config.yaml
n_head: 6
rope_fraction: 1.0
init_std_o: 0.0196
grad_clip: 0.5
MLP neurons of a small language model. Each row is named by its layer, matrix (gate and up: input weights; down: output weights) and neuron, and shows model dimensions 160-287. Each number is 50 + 15 x the weight over its row's rms, rounded and kept within 0 to 99. A neuron's up and down rows have the sign that makes its largest values positive.
Before each neuron's rows, "fires on" lists the tokens most often at its 100 highest values on Wikipedia text that the model never trained on. A number after a token or word is its count.

fires on: "5" 15, "2" 12, "1" 10, "3" 9, "6" 6, ")" 6
L3.gate1282:51 29 58 49 64 38 76 47 43 33 66 53 69 69 55 69 42 66 30 75 51 61 44 42 76 60 55 54 32 55 67 73 48 55 30 35 33 60 36 73 57 36 64 41 29 52 61 39 78 35 59 17 25 40 20 81 03 50 48 69 53 68 51 27 68 57 71 30 36 74 56 48 65 67 66 45 82 55 33 50 65 38 57 32 57 56 20 73 59 50 73 47 64 51 58 42 49 41 43 46 31 42 39 35 46 55 48 73 57 69 64 57 79 45 73 33 92 43 75 56 58 58 64 75 68 39 71 60
L3.up1282:47 47 39 43 70 65 53 29 52 64 44 64 47 57 48 66 64 64 52 58 74 66 45 72 58 35 55 63 39 53 59 46 22 52 46 19 75 55 45 44 67 40 48 42 50 49 57 24 74 50 49 28 38 31 69 58 23 73 63 88 66 41 80 45 55 54 80 48 44 73 46 39 35 37 56 45 48 70 37 53 64 53 72 66 50 55 26 52 65 44 59 33 40 50 56 64 69 61 42 42 56 49 39 51 35 52 40 62 59 62 49 69 86 33 55 45 42 53 56 75 72 58 50 51 48 12 62 28
L3.down1282:42 49 53 50 51 62 40 60 46 36 42 40 15 48 51 49 54 38 72 70 48 59 66 29 43 57 90 58 48 42 19 47 54 56 56 70 21 43 52 54 85 41 65 47 73 43 61 63 30 69 60 71 82 66 33 37 77 25 43 45 33 58 32 43 39 67 49 61 66 17 68 37 38 59 53 94 32 45 36 54 22 61 48 41 51 64 66 61 59 58 18 65 39 25 28 52 44 57 49 56 57 71 52 37 63 52 60 84 60 34 43 64 22 45 48 87 37 61 39 32 48 28 58 38 53 72 30 53

fires on: " (" 45, "S" 4, " Party" 4
L5.gate800:55 56 51 48 63 57 84 29 37 60 45 75 51 63 57 60 69 28 65 42 50 61 42 72 73 64 50 68 49 35 37 19 55 31 36 52 64 41 58 29 64 67 66 61 45 51 27 26 72 46 93 49 38 49 65 46 44 48 51 86 52 34 53 47 34 66 74 55 56 40 24 31 24 46 49 66 56 30 59 48 61 51 57 16 47 36 50 54 65 32 49 29 34 45 74 22 37 61 60 78 54 33 30 64 39 63 63 49 37 35 56 36 32 40 52 40 25 42 28 52 30 56 72 63 58 45 67 39
L5.up800:22 36 73 58 47 40 46 47 32 36 33 85 69 38 64 84 44 50 79 39 47 26 49 61 85 33 34 40 33 27 60 24 61 65 40 47 63 59 71 49 28 46 33 51 66 62 26 36 68 43 63 44 34 57 28 41 71 35 64 77 35 47 58 52 61 75 58 61 56 59 50 08 51 54 78 37 45 52 46 65 67 46 53 39 57 28 50 51 50 27 54 49 60 28 64 43 46 35 59 64 47 55 43 49 56 57 34 50 46 58 55 42 43 41 40 44 57 37 58 85 25 75 73 32 36 62 46 27
L5.down800:62 43 61 51 57 65 76 39 41 48 53 52 60 51 35 51 52 55 71 38 45 45 52 49 52 46 42 53 42 73 24 38 56 58 45 35 50 61 68 31 62 64 26 53 31 38 61 34 65 17 54 28 36 33 52 44 50 57 77 63 48 31 55 43 43 72 58 54 53 54 70 21 62 11 48 23 26 45 80 30 79 48 59 41 53 34 42 44 29 47 70 45 61 60 72 61 41 23 58 77 02 73 45 68 51 63 50 51 63 62 65 53 48 73 41 40 46 34 28 60 73 22 32 59 38 44 55 78

fires on: "," 77, " |" 15, ";" 6
L3.gate36:39 60 56 39 45 36 82 64 59 42 41 35 31 52 89 47 61 33 43 60 67 36 56 37 64 47 71 37 94 40 42 54 85 53 32 30 81 57 57 58 37 37 69 60 50 71 54 84 65 52 54 27 49 62 54 46 50 46 23 24 44 35 37 20 45 38 64 71 52 36 59 50 53 36 62 79 59 50 39 41 71 48 27 28 42 49 06 69 36 35 38 40 47 70 74 33 47 50 41 46 37 69 23 41 34 34 26 47 61 36 55 26 60 39 78 46 54 40 38 39 49 42 53 37 56 57 39 72
L3.up36:59 67 46 54 56 57 35 80 75 49 65 69 50 63 79 55 42 49 41 64 35 37 58 43 27 56 41 71 74 41 35 55 66 60 43 69 70 43 53 56 33 53 57 00 44 64 68 55 36 41 38 39 59 53 31 50 63 59 56 30 49 40 40 41 26 43 75 66 37 58 50 48 37 47 39 35 20 50 43 52 23 69 23 34 70 56 55 61 56 80 51 40 53 58 64 24 29 55 54 67 69 56 31 53 35 33 52 45 61 52 62 38 54 60 28 48 42 47 54 51 66 35 46 47 66 57 60 41
L3.down36:35 50 50 67 58 62 73 53 42 36 52 62 55 34 65 33 58 46 63 56 49 41 45 68 50 50 27 47 19 36 50 07 44 51 65 39 51 49 50 83 77 44 59 99 54 58 57 58 31 57 76 55 56 79 63 39 27 50 45 51 20 60 27 66 57 54 37 20 48 48 59 67 73 60 48 59 56 31 59 50 62 44 42 28 57 35 21 44 58 39 29 66 32 43 49 93 50 30 41 60 30 61 49 55 61 56 46 66 38 22 29 47 61 46 51 58 45 56 65 44 39 40 23 43 21 29 47 80

fires on: " |" 89, ";" 8
L3.gate10:25 62 35 58 55 28 27 56 77 53 48 64 58 41 67 54 39 39 50 35 50 48 59 64 53 55 64 46 79 43 50 45 55 49 56 55 54 33 39 47 55 70 41 47 35 51 54 62 68 57 72 06 45 44 39 62 30 53 48 59 31 53 60 41 27 55 52 63 47 36 62 41 53 62 65 47 77 23 33 56 43 58 55 74 33 44 49 41 78 29 78 33 53 62 85 72 50 92 48 64 34 62 49 41 55 42 47 42 47 53 44 48 14 38 69 33 54 16 41 40 52 63 60 45 55 45 34 62
L3.up10:30 50 56 67 35 11 49 69 49 48 40 71 54 67 82 57 54 49 51 64 55 49 50 55 31 52 42 65 61 37 23 56 39 62 44 69 34 47 74 48 40 59 35 46 58 53 60 52 50 27 43 48 66 38 47 45 54 71 35 61 31 69 72 35 52 35 51 53 56 50 95 00 72 77 88 40 50 47 44 64 63 54 34 62 59 44 48 36 65 73 67 12 46 56 45 76 63 41 52 67 31 33 39 49 67 35 54 54 32 55 39 31 44 42 45 46 47 44 33 38 81 70 62 69 41 55 41 51
L3.down10:41 42 49 41 41 08 60 35 45 83 65 41 69 77 33 54 35 44 71 55 61 36 88 36 56 54 57 69 51 44 68 53 34 48 46 41 56 63 53 80 50 54 60 63 51 70 89 30 33 43 32 55 55 62 51 09 49 49 47 43 20 62 47 62 78 58 45 74 59 68 48 26 64 51 68 69 15 63 51 62 46 67 42 57 77 35 45 62 50 70 46 30 46 80 14 56 52 43 61 29 42 33 74 73 54 15 59 54 43 44 68 58 62 39 46 56 32 72 42 55 58 76 54 56 40 62 64 41

fires on: " was" 45, " is" 8, " dec" 6, " been" 4, " and" 4, "," 4
L3.gate35:59 70 29 74 47 43 62 35 60 43 18 71 15 40 74 25 58 59 19 43 80 41 60 59 65 52 39 41 39 68 43 37 65 73 81 66 51 55 67 77 43 50 51 59 73 59 40 60 57 51 86 31 70 52 36 65 70 51 60 47 65 61 57 24 64 48 65 43 53 68 43 59 68 38 38 53 51 56 35 61 53 49 68 80 47 31 68 45 43 31 45 38 42 48 59 89 41 67 49 63 59 41 55 42 49 42 45 84 32 50 36 13 37 39 64 45 57 47 51 38 55 62 57 67 34 88 28 64
L3.up35:41 66 35 76 52 42 58 62 44 31 56 36 50 33 38 63 43 33 54 36 57 49 52 67 59 58 34 60 47 44 28 57 62 58 37 53 63 34 76 46 32 51 42 42 34 82 47 66 35 37 57 49 49 40 58 62 60 06 68 42 53 43 13 74 36 88 36 53 29 26 70 58 43 58 67 51 18 50 24 74 48 47 41 46 66 48 67 40 51 41 56 42 74 56 44 44 60 54 23 68 53 43 58 33 64 59 46 59 69 27 42 63 40 74 55 66 45 59 41 29 55 39 41 55 50 76 33 46
L3.down35:72 26 30 55 59 58 53 18 23 72 35 38 36 68 80 20 55 39 40 34 65 28 39 53 24 48 33 51 44 66 56 32 53 53 58 75 36 68 38 26 60 70 49 37 25 38 48 29 69 63 47 57 28 51 59 46 65 59 47 75 50 59 83 76 74 53 27 56 66 51 50 32 50 37 32 58 89 46 67 41 68 72 69 40 38 52 22 56 40 74 62 33 50 63 62 48 57 35 49 44 47 26 55 36 26 59 73 43 34 47 63 56 51 47 67 31 68 35 34 60 53 69 50 37 22 54 47 64

fires on: " |" 39, ")" 34, "," 12, "\"" 5, ";" 4
L3.gate233:62 57 43 66 62 35 72 89 68 29 50 58 16 49 58 62 30 41 63 35 76 27 71 55 45 77 58 35 69 21 60 63 53 35 66 57 48 51 57 58 39 84 40 59 56 67 59 26 46 44 33 54 40 61 24 65 26 56 68 69 50 52 37 65 52 56 55 49 50 41 71 54 48 46 41 45 66 33 32 56 64 59 62 42 57 51 55 85 52 34 53 62 50 59 66 69 20 49 33 73 47 59 59 87 57 50 65 43 71 50 49 31 56 51 48 51 33 24 70 19 41 40 44 44 66 54 53 33
L3.up233:77 65 63 39 44 39 31 63 71 55 73 41 40 74 66 50 48 33 47 65 48 70 34 45 55 42 67 28 45 39 42 42 56 46 77 54 62 54 60 74 50 37 58 50 47 70 53 48 58 22 41 47 80 21 25 33 53 41 44 19 28 63 23 38 31 55 29 52 31 48 46 49 55 60 44 58 26 82 48 44 49 61 33 51 56 67 21 31 47 47 61 10 63 71 59 46 34 54 72 51 48 56 43 34 43 45 59 40 63 17 81 45 54 41 52 61 52 63 46 26 51 43 54 59 20 56 48 50
L3.down233:66 31 17 30 19 79 13 51 45 59 52 78 98 46 69 22 38 55 61 54 41 12 61 46 43 60 46 58 45 56 48 37 40 70 35 64 42 16 60 50 58 57 56 60 28 50 70 57 45 43 49 53 38 56 69 23 40 52 74 57 31 47 52 48 24 54 29 38 49 56 41 36 65 46 38 42 41 42 72 42 26 69 70 33 62 23 38 20 61 34 27 72 50 58 34 37 39 46 48 71 56 58 44 63 56 40 56 41 54 59 39 54 56 42 66 66 74 38 36 64 33 54 67 43 55 38 36 51

fires on: "," 75
L5.gate764:57 47 35 55 29 48 18 43 15 36 17 49 44 45 51 68 39 87 39 69 62 32 57 85 48 48 41 39 54 38 61 46 31 68 43 57 63 51 34 21 53 40 41 51 60 57 49 82 78 63 61 61 78 37 51 21 70 46 40 51 59 71 33 50 52 65 40 59 36 27 49 38 26 74 30 56 48 40 62 35 43 68 46 47 45 40 65 34 47 60 59 56 65 35 57 64 38 62 14 49 82 28 52 20 73 51 60 66 48 66 57 48 29 27 46 47 35 65 43 76 56 51 73 61 50 52 45 50
L5.up764:55 85 41 30 56 45 60 60 48 54 43 63 22 49 24 27 37 54 29 46 41 35 08 57 77 48 53 60 75 56 27 58 74 44 51 54 61 50 37 32 51 68 29 43 54 50 56 69 62 38 53 47 80 43 25 63 58 17 69 39 58 62 44 79 35 46 47 58 54 57 62 40 80 50 64 59 53 38 39 48 46 54 55 56 71 61 88 24 42 45 42 44 65 51 51 56 27 56 50 53 30 42 49 46 59 39 56 42 45 37 72 60 37 74 59 38 59 44 41 50 50 40 34 46 43 36 64 34
L5.down764:65 63 65 58 35 55 60 38 50 46 53 26 45 37 65 14 60 42 64 30 72 53 59 48 61 79 50 67 17 24 44 63 58 32 74 47 52 63 62 31 22 77 47 19 48 45 98 66 61 58 69 54 41 38 55 57 55 43 52 71 45 57 53 32 34 64 49 68 23 73 47 63 57 49 69 43 75 50 38 61 32 31 54 47 36 48 38 85 61 53 46 57 31 46 67 36 60 48 38 57 34 19 67 47 47 24 15 71 43 66 75 64 50 58 35 31 50 62 51 40 50 51 41 35 48 72 74 45

fires on: " |" 92, ";" 4
L3.gate22:52 70 76 50 40 66 68 54 67 62 62 68 43 54 63 48 44 44 51 44 39 57 49 23 55 59 63 60 74 35 60 58 62 43 78 61 56 40 74 34 43 52 54 48 42 50 46 60 70 47 51 53 73 58 68 18 45 48 48 56 42 42 14 37 31 78 71 61 59 42 70 36 18 57 62 55 51 31 66 57 62 52 41 32 54 37 38 47 72 47 48 62 50 40 92 69 25 53 69 59 48 73 51 67 44 39 27 69 45 43 52 33 60 68 65 50 64 32 39 59 25 54 64 59 71 48 60 69
L3.up22:57 55 61 27 58 42 31 56 68 40 39 81 64 44 62 54 48 50 32 82 55 44 28 66 53 34 61 21 52 38 45 41 61 46 41 36 28 33 99 75 66 48 44 61 36 63 60 50 40 22 68 26 54 45 56 61 65 61 30 51 35 31 53 26 43 22 46 48 54 50 51 58 47 49 34 22 50 81 75 52 45 50 54 75 39 57 25 66 64 38 71 25 32 54 81 71 40 66 39 78 31 35 46 44 26 29 41 62 37 44 55 46 55 40 47 55 52 53 56 49 42 80 55 49 46 70 47 27
L3.down22:43 51 39 71 53 68 38 55 34 53 45 39 46 64 42 33 41 48 66 42 37 42 60 48 54 64 60 50 68 37 72 41 27 60 65 58 48 48 54 56 41 53 47 48 32 40 65 28 52 59 76 76 72 52 49 12 28 69 74 22 65 47 18 64 42 41 48 52 37 49 67 56 57 78 59 52 58 42 70 59 44 31 40 27 97 34 42 46 58 48 46 23 61 55 45 60 49 42 40 24 45 40 45 89 68 29 76 46 49 42 47 33 49 75 57 66 58 52 49 40 41 47 39 42 36 44 75 44

fires on: "," 97
L3.gate701:47 49 34 45 26 39 18 52 42 36 37 41 47 52 34 83 73 39 55 49 35 58 64 50 47 55 31 36 68 34 55 46 32 55 50 50 39 45 35 37 63 62 62 53 58 54 58 56 53 45 29 35 54 50 46 65 56 59 43 53 32 38 60 39 48 50 93 53 40 55 32 37 45 43 45 77 86 53 34 46 35 45 52 60 20 40 52 39 22 34 50 56 71 46 68 79 36 17 45 30 52 61 73 33 55 55 62 69 43 40 68 50 54 44 40 59 26 63 47 42 65 63 31 25 58 60 53 26
L3.up701:41 72 63 54 42 76 55 38 53 51 64 49 67 56 65 19 42 68 44 45 62 39 41 27 37 65 59 40 61 57 27 45 68 51 62 60 48 43 57 58 59 88 32 35 45 61 72 63 47 72 40 30 61 62 31 74 55 45 39 35 77 58 51 71 40 61 57 72 52 59 46 36 70 54 58 32 37 40 49 46 23 50 48 56 54 44 62 61 43 55 49 47 62 65 20 67 54 63 39 19 56 58 44 48 75 37 55 59 40 55 49 66 55 51 52 45 41 40 47 45 67 57 51 73 54 56 44 29
L3.down701:43 49 32 76 41 34 47 44 41 87 29 37 54 60 41 68 40 35 34 68 49 52 74 33 63 60 40 33 39 60 59 34 51 41 46 45 39 63 30 52 61 58 56 51 81 35 41 61 63 64 16 61 43 26 77 50 38 99 62 55 54 45 32 45 59 42 62 23 25 58 50 48 20 52 53 60 64 60 56 57 88 44 43 51 35 73 65 64 52 63 67 55 47 55 60 60 54 46 81 35 58 46 75 31 57 64 51 45 55 47 46 34 46 25 26 56 59 64 32 31 34 63 61 45 28 60 60 77

fires on: "er" 17, " ARG" 10, "L" 8, " signed" 6, " play" 5, "ing" 5
L3.gate747:34 63 41 76 63 74 70 56 76 62 29 43 53 40 28 83 56 46 79 33 47 33 34 57 73 31 46 57 67 54 34 40 50 36 55 03 58 64 27 44 55 56 61 48 55 67 84 56 35 64 28 45 44 32 44 21 53 21 47 64 48 29 59 37 67 51 64 60 66 54 62 65 60 42 41 36 59 44 44 47 38 80 18 73 66 85 48 49 59 47 54 48 52 68 53 45 56 24 24 56 68 49 28 70 31 63 74 55 42 47 53 63 54 73 74 64 18 41 62 03 60 79 40 30 26 51 39 55
L3.up747:39 88 48 28 53 38 57 34 54 62 47 36 49 30 63 25 50 48 63 30 60 50 43 63 44 35 35 59 42 58 36 54 50 72 61 40 24 33 54 68 20 51 79 63 48 59 54 51 62 48 33 19 54 44 50 68 65 59 47 60 49 39 48 37 32 67 88 67 41 76 71 51 28 48 55 40 49 55 62 55 79 66 63 60 34 48 52 65 53 74 50 68 54 42 52 56 31 70 55 39 68 32 19 31 21 43 64 57 46 23 48 42 60 44 78 50 55 56 35 58 49 40 64 39 36 44 45 39
L3.down747:59 17 61 59 56 56 40 49 51 34 67 50 60 32 49 60 39 51 41 88 46 39 34 50 46 65 52 60 73 55 70 51 60 39 57 74 77 86 55 47 54 38 34 50 36 60 59 42 17 30 40 63 40 34 63 13 26 36 54 42 56 51 45 58 76 31 36 37 57 35 39 50 58 45 79 82 46 53 35 68 36 35 41 43 74 45 48 40 54 25 51 19 58 74 31 48 69 71 45 53 31 53 79 64 59 39 46 63 71 75 57 18 35 43 50 52 53 62 73 48 79 65 60 61 53 57 76 79

fires on: "5" 17, " 0" 12, "0" 11, "3" 8, "1" 6, " York" 6
L3.gate850:51 41 70 59 48 85 42 50 61 74 46 32 51 68 55 69 49 57 83 27 59 61 49 54 31 40 45 72 56 45 25 63 47 26 34 47 26 48 44 61 55 46 57 67 31 65 54 49 26 41 37 39 21 28 59 72 38 75 39 37 62 26 49 47 59 39 32 49 61 65 68 54 72 20 59 31 31 49 49 63 75 44 69 44 64 50 40 54 59 38 27 64 65 40 69 54 85 44 41 33 43 56 27 46 33 59 65 85 56 46 43 74 61 40 53 45 44 60 62 73 66 46 27 42 47 26 29 37
L3.up850:23 65 62 45 48 53 53 52 59 74 32 46 51 37 51 50 50 43 66 55 80 45 40 68 48 43 49 82 46 85 43 36 57 73 53 59 55 31 42 59 31 48 54 40 51 45 39 67 70 33 44 50 50 38 40 50 64 41 63 50 32 64 36 67 56 49 32 61 52 58 70 38 42 43 51 59 56 54 55 59 51 37 39 59 46 74 66 50 35 54 51 58 51 30 60 48 50 42 44 50 54 47 46 29 40 55 35 29 43 27 38 37 78 50 48 33 69 64 45 35 59 43 38 55 66 23 25 69
L3.down850:88 42 42 45 58 46 48 59 47 53 61 54 37 45 65 53 45 55 48 49 35 45 62 34 61 59 40 44 26 18 29 56 45 25 69 49 38 63 48 48 63 43 63 52 54 50 71 21 23 62 52 31 55 61 56 30 32 46 57 51 57 40 63 30 47 32 45 51 44 50 51 51 71 44 48 64 52 33 26 40 50 55 61 42 41 34 50 39 56 54 45 59 33 58 22 45 54 61 49 28 32 48 64 59 83 39 53 66 69 55 49 74 07 53 44 55 29 32 62 65 65 53 66 47 41 76 54 51

fires on: " |" 56, "5" 6, "1" 6, "m" 5, " of" 5, " L" 4
L3.gate1315:43 74 41 32 43 20 39 58 39 44 48 56 63 46 62 82 58 63 39 63 50 71 61 61 45 34 49 33 59 58 54 69 32 62 53 45 45 46 40 47 71 52 72 53 37 22 52 58 71 65 54 60 41 37 65 34 55 38 52 41 39 60 38 67 09 38 60 48 24 53 40 48 32 44 66 39 75 38 63 53 26 52 49 48 61 28 30 17 50 38 55 39 25 43 87 48 26 75 58 69 48 53 36 58 48 47 63 86 13 44 39 63 84 37 56 28 43 21 61 46 26 89 50 39 56 48 33 56
L3.up1315:55 53 25 50 56 56 59 44 45 22 26 39 57 43 50 54 49 77 39 58 53 46 56 58 61 66 44 44 63 39 49 84 62 49 37 59 62 52 38 44 50 20 32 54 70 40 74 64 45 57 52 45 59 69 72 69 50 56 75 30 25 41 48 45 36 50 56 66 30 59 56 30 39 36 66 51 31 51 38 46 24 21 38 64 25 67 38 62 60 53 58 42 34 56 62 47 45 69 30 77 40 75 29 40 54 71 52 49 30 47 19 52 62 70 82 59 35 18 66 73 41 76 68 67 71 34 34 57
L3.down1315:50 65 62 57 70 41 42 24 38 52 62 21 63 32 64 25 56 47 56 66 47 65 47 28 42 55 61 34 70 70 47 46 45 34 52 56 58 38 65 38 63 58 65 38 49 61 91 39 62 42 66 35 66 46 21 66 50 61 44 47 49 35 46 75 61 32 54 67 45 64 71 71 62 37 81 54 39 62 62 37 63 72 36 54 36 50 61 64 61 32 53 66 56 64 51 33 41 76 69 31 48 58 42 64 70 44 28 40 56 53 77 40 50 28 54 36 73 43 56 34 40 22 65 65 56 50 59 45

fires on: "," 29, " of" 24, " 184" 6, " own" 6, " local" 5
L3.gate952:20 50 54 48 47 63 49 75 31 29 37 48 70 48 58 38 53 36 56 71 39 44 18 47 39 57 47 35 55 39 52 37 60 19 53 41 42 62 66 58 36 25 54 53 26 43 66 48 71 35 41 31 58 49 72 34 45 61 61 46 65 47 44 51 77 61 83 64 67 12 41 58 42 65 46 19 70 61 58 27 52 61 58 55 47 57 19 54 62 60 44 64 49 42 52 44 00 24 40 48 68 39 43 50 79 57 52 69 37 49 67 29 53 48 34 53 30 47 49 39 41 41 39 71 60 59 70 36
L3.up952:53 63 38 59 25 53 67 72 39 58 49 47 28 58 36 53 35 28 36 66 31 38 38 60 79 75 31 62 58 50 45 47 49 66 20 48 60 67 79 22 60 86 47 51 47 56 49 59 48 60 38 62 63 48 54 73 71 75 52 51 59 26 50 85 58 59 31 59 36 55 38 41 63 29 67 59 44 61 58 17 43 42 64 69 28 26 28 30 46 69 39 43 45 64 26 26 39 66 37 66 62 28 77 20 65 60 47 70 55 38 37 35 62 61 42 40 37 44 41 58 55 38 30 60 44 72 74 58
L3.down952:49 41 34 39 72 53 68 36 35 30 62 63 31 63 52 63 53 24 82 62 41 56 40 74 36 39 57 74 21 27 47 46 51 41 67 55 45 54 57 58 65 42 68 38 75 40 20 67 62 43 39 48 53 50 39 43 48 54 29 64 44 31 17 33 41 46 62 36 27 75 38 23 27 61 53 82 69 55 39 57 48 54 51 43 54 63 78 61 48 52 32 56 56 40 46 54 77 36 61 54 39 71 25 80 48 35 51 43 55 53 41 50 63 78 60 41 77 44 50 48 69 56 69 37 47 70 43 34

fires on: " and" 58, "," 28, "–" 4
L5.gate1029:55 58 48 55 54 41 50 73 65 47 39 32 49 39 50 51 55 62 69 66 55 37 64 31 60 41 64 44 64 63 66 37 34 49 26 59 37 62 40 24 59 42 53 57 53 61 65 67 62 84 51 46 43 61 68 39 81 52 58 67 37 54 65 42 47 56 58 41 60 23 37 35 73 55 45 85 37 29 36 55 34 68 59 49 56 71 46 65 41 78 48 40 61 62 78 44 45 67 52 54 53 31 51 31 57 52 57 50 22 59 21 51 39 65 40 17 33 40 99 59 42 56 46 49 43 69 21 47
L5.up1029:70 55 49 50 35 51 77 37 47 53 50 55 67 42 42 49 42 65 49 31 50 27 45 54 64 56 63 39 65 39 42 67 44 45 44 57 74 49 57 62 40 66 59 78 42 52 43 79 39 77 40 63 58 59 41 36 44 68 51 47 37 47 42 67 66 59 17 66 39 41 53 49 52 42 59 48 47 45 76 72 60 57 81 31 47 61 46 28 41 44 52 54 34 44 52 61 34 50 74 74 66 55 61 45 59 51 16 56 35 69 83 51 52 24 61 27 62 77 55 59 49 54 69 33 74 47 64 59
L5.down1029:42 56 57 38 55 22 58 59 65 27 41 50 53 57 57 49 58 31 50 39 54 68 56 55 53 48 42 61 23 60 47 58 37 45 50 32 61 64 72 26 39 47 58 53 09 36 97 60 42 66 76 44 57 26 57 57 72 49 69 68 38 43 43 52 24 34 73 53 54 47 45 62 86 63 65 58 80 65 46 55 54 54 51 73 62 67 34 66 33 54 67 47 48 59 54 77 85 59 45 15 45 25 34 59 52 47 73 80 40 59 57 52 33 56 32 74 29 39 74 23 20 45 52 67 24 66 55 32

fires on: "°" 77, " (" 6, " in" 6
L3.gate998:18 36 65 37 45 57 70 56 65 20 48 56 33 75 52 55 48 57 38 49 45 56 59 56 56 65 50 33 46 54 60 36 44 44 64 60 70 52 50 33 58 37 42 64 45 14 55 70 58 43 81 49 69 44 60 83 19 42 44 53 55 43 34 42 52 41 47 56 33 44 32 47 32 72 55 43 69 53 31 55 46 27 27 26 56 33 44 33 62 31 37 52 37 53 80 61 40 70 66 74 56 55 49 38 55 53 50 68 61 45 38 52 35 49 73 41 61 40 51 13 62 47 49 50 59 41 60 57
L3.up998:59 45 66 64 45 51 81 55 54 35 80 39 47 63 76 47 34 39 88 51 64 74 53 50 65 55 49 65 35 39 55 25 89 46 44 56 68 52 70 71 54 46 25 42 38 29 52 39 42 48 46 60 40 99 56 61 46 43 28 46 54 28 29 73 72 59 42 21 53 64 66 59 64 86 48 47 58 56 40 78 89 03 33 30 57 50 53 58 49 35 47 58 51 29 84 44 55 58 53 65 65 63 47 51 52 47 55 54 56 36 43 25 62 34 60 31 75 53 35 62 42 43 64 39 36 37 59 64
L3.down998:40 80 52 52 41 45 37 42 27 49 67 41 34 36 32 45 30 77 37 75 54 63 59 52 15 37 53 48 48 51 54 48 54 12 30 39 33 53 24 45 73 38 32 59 43 63 52 21 68 58 47 18 64 60 37 34 42 72 42 49 69 34 66 34 50 38 56 40 52 82 42 40 55 66 45 23 40 41 63 54 19 64 62 57 29 79 56 38 54 25 57 50 60 62 67 65 26 57 51 32 35 48 53 73 39 55 64 35 31 36 60 60 73 64 74 49 46 61 27 54 51 52 60 46 61 67 55 36

fires on: "5" 16, "9" 12, "6" 11, "2" 10, "1" 8, "4" 5
L3.gate37:62 44 29 59 48 35 41 49 27 54 61 66 69 59 43 67 77 66 69 58 68 65 37 30 75 41 40 40 61 60 73 54 52 47 42 43 60 37 73 42 54 43 71 89 47 27 45 41 58 56 73 51 25 31 48 39 39 56 56 71 50 51 62 13 73 29 46 40 22 58 55 31 68 39 67 37 59 50 57 65 59 66 43 56 66 43 48 32 51 60 39 37 58 44 64 61 53 25 53 37 38 61 28 34 33 70 57 79 57 41 77 66 77 45 42 33 73 26 40 58 26 62 47 37 44 42 43 33
L3.up37:40 47 46 56 64 56 66 58 57 46 42 42 26 36 31 37 42 57 20 57 41 45 46 41 62 64 36 58 57 62 64 32 57 54 59 51 42 36 38 63 61 33 37 72 66 45 10 64 47 66 40 35 23 43 46 55 49 62 71 30 57 73 70 24 55 54 18 52 41 59 24 55 49 47 61 38 73 44 80 38 79 47 52 44 36 50 77 37 62 48 51 32 31 69 37 61 47 33 46 59 51 56 09 77 52 49 43 46 40 28 41 77 74 54 69 68 64 53 74 48 47 47 66 50 62 78 63 52
L3.down37:62 79 22 39 39 40 52 40 56 59 61 56 49 47 69 61 72 31 55 48 72 47 66 50 45 57 42 64 62 48 46 70 41 51 28 49 38 66 30 42 53 73 78 11 40 46 56 43 58 47 56 58 78 63 32 56 30 45 36 36 37 25 43 36 42 47 64 57 54 49 64 66 63 58 42 82 34 70 33 75 41 51 71 44 55 62 24 69 41 47 30 50 47 63 37 32 48 58 40 54 16 71 62 19 49 50 45 53 39 41 61 72 29 22 45 50 59 49 46 35 43 51 38 60 88 47 31 43

fires on: "or" 28, "ence" 8, "er" 8, "ent" 5, "e" 4, "us" 4
L5.gate1135:49 34 47 40 35 18 41 50 81 60 42 35 45 42 50 54 19 68 87 55 47 37 68 32 58 59 43 38 26 32 65 43 43 59 51 29 39 76 73 60 55 34 32 27 74 49 66 75 19 57 57 41 42 39 29 54 19 61 36 57 59 46 48 62 57 54 69 28 55 61 23 71 44 60 28 39 62 62 65 42 59 34 51 65 45 33 67 84 34 58 72 40 38 56 91 38 52 40 64 61 57 58 45 55 50 51 62 35 43 39 43 58 47 30 24 72 70 49 31 44 39 57 62 44 66 71 74 44
L5.up1135:55 37 59 50 55 58 37 39 27 46 59 43 53 51 52 22 41 61 65 47 37 41 52 43 20 44 63 50 22 55 42 57 05 25 53 52 57 21 22 44 93 52 39 56 34 48 41 52 54 85 35 37 54 53 23 28 47 28 32 37 49 46 49 88 68 71 54 65 61 35 58 30 53 06 72 37 37 64 47 33 61 82 45 50 41 40 43 73 37 51 41 62 58 62 39 44 77 20 69 31 69 54 89 59 52 50 27 42 26 52 68 68 55 80 27 39 64 70 62 28 49 61 47 47 58 49 31 53
L5.down1135:74 48 56 23 57 50 45 67 49 32 55 26 34 27 50 61 36 56 35 94 33 75 38 57 62 39 45 65 65 35 60 48 49 74 67 44 51 35 69 62 58 39 39 66 44 69 40 51 40 44 65 36 75 38 65 50 78 44 63 39 53 61 59 52 46 36 35 38 58 50 63 42 26 55 22 48 37 41 40 38 27 57 69 73 44 52 34 57 52 43 55 52 52 48 46 42 27 66 56 57 48 60 63 33 58 52 63 48 43 76 56 43 55 41 74 60 44 47 65 57 49 31 51 52 35 27 34 24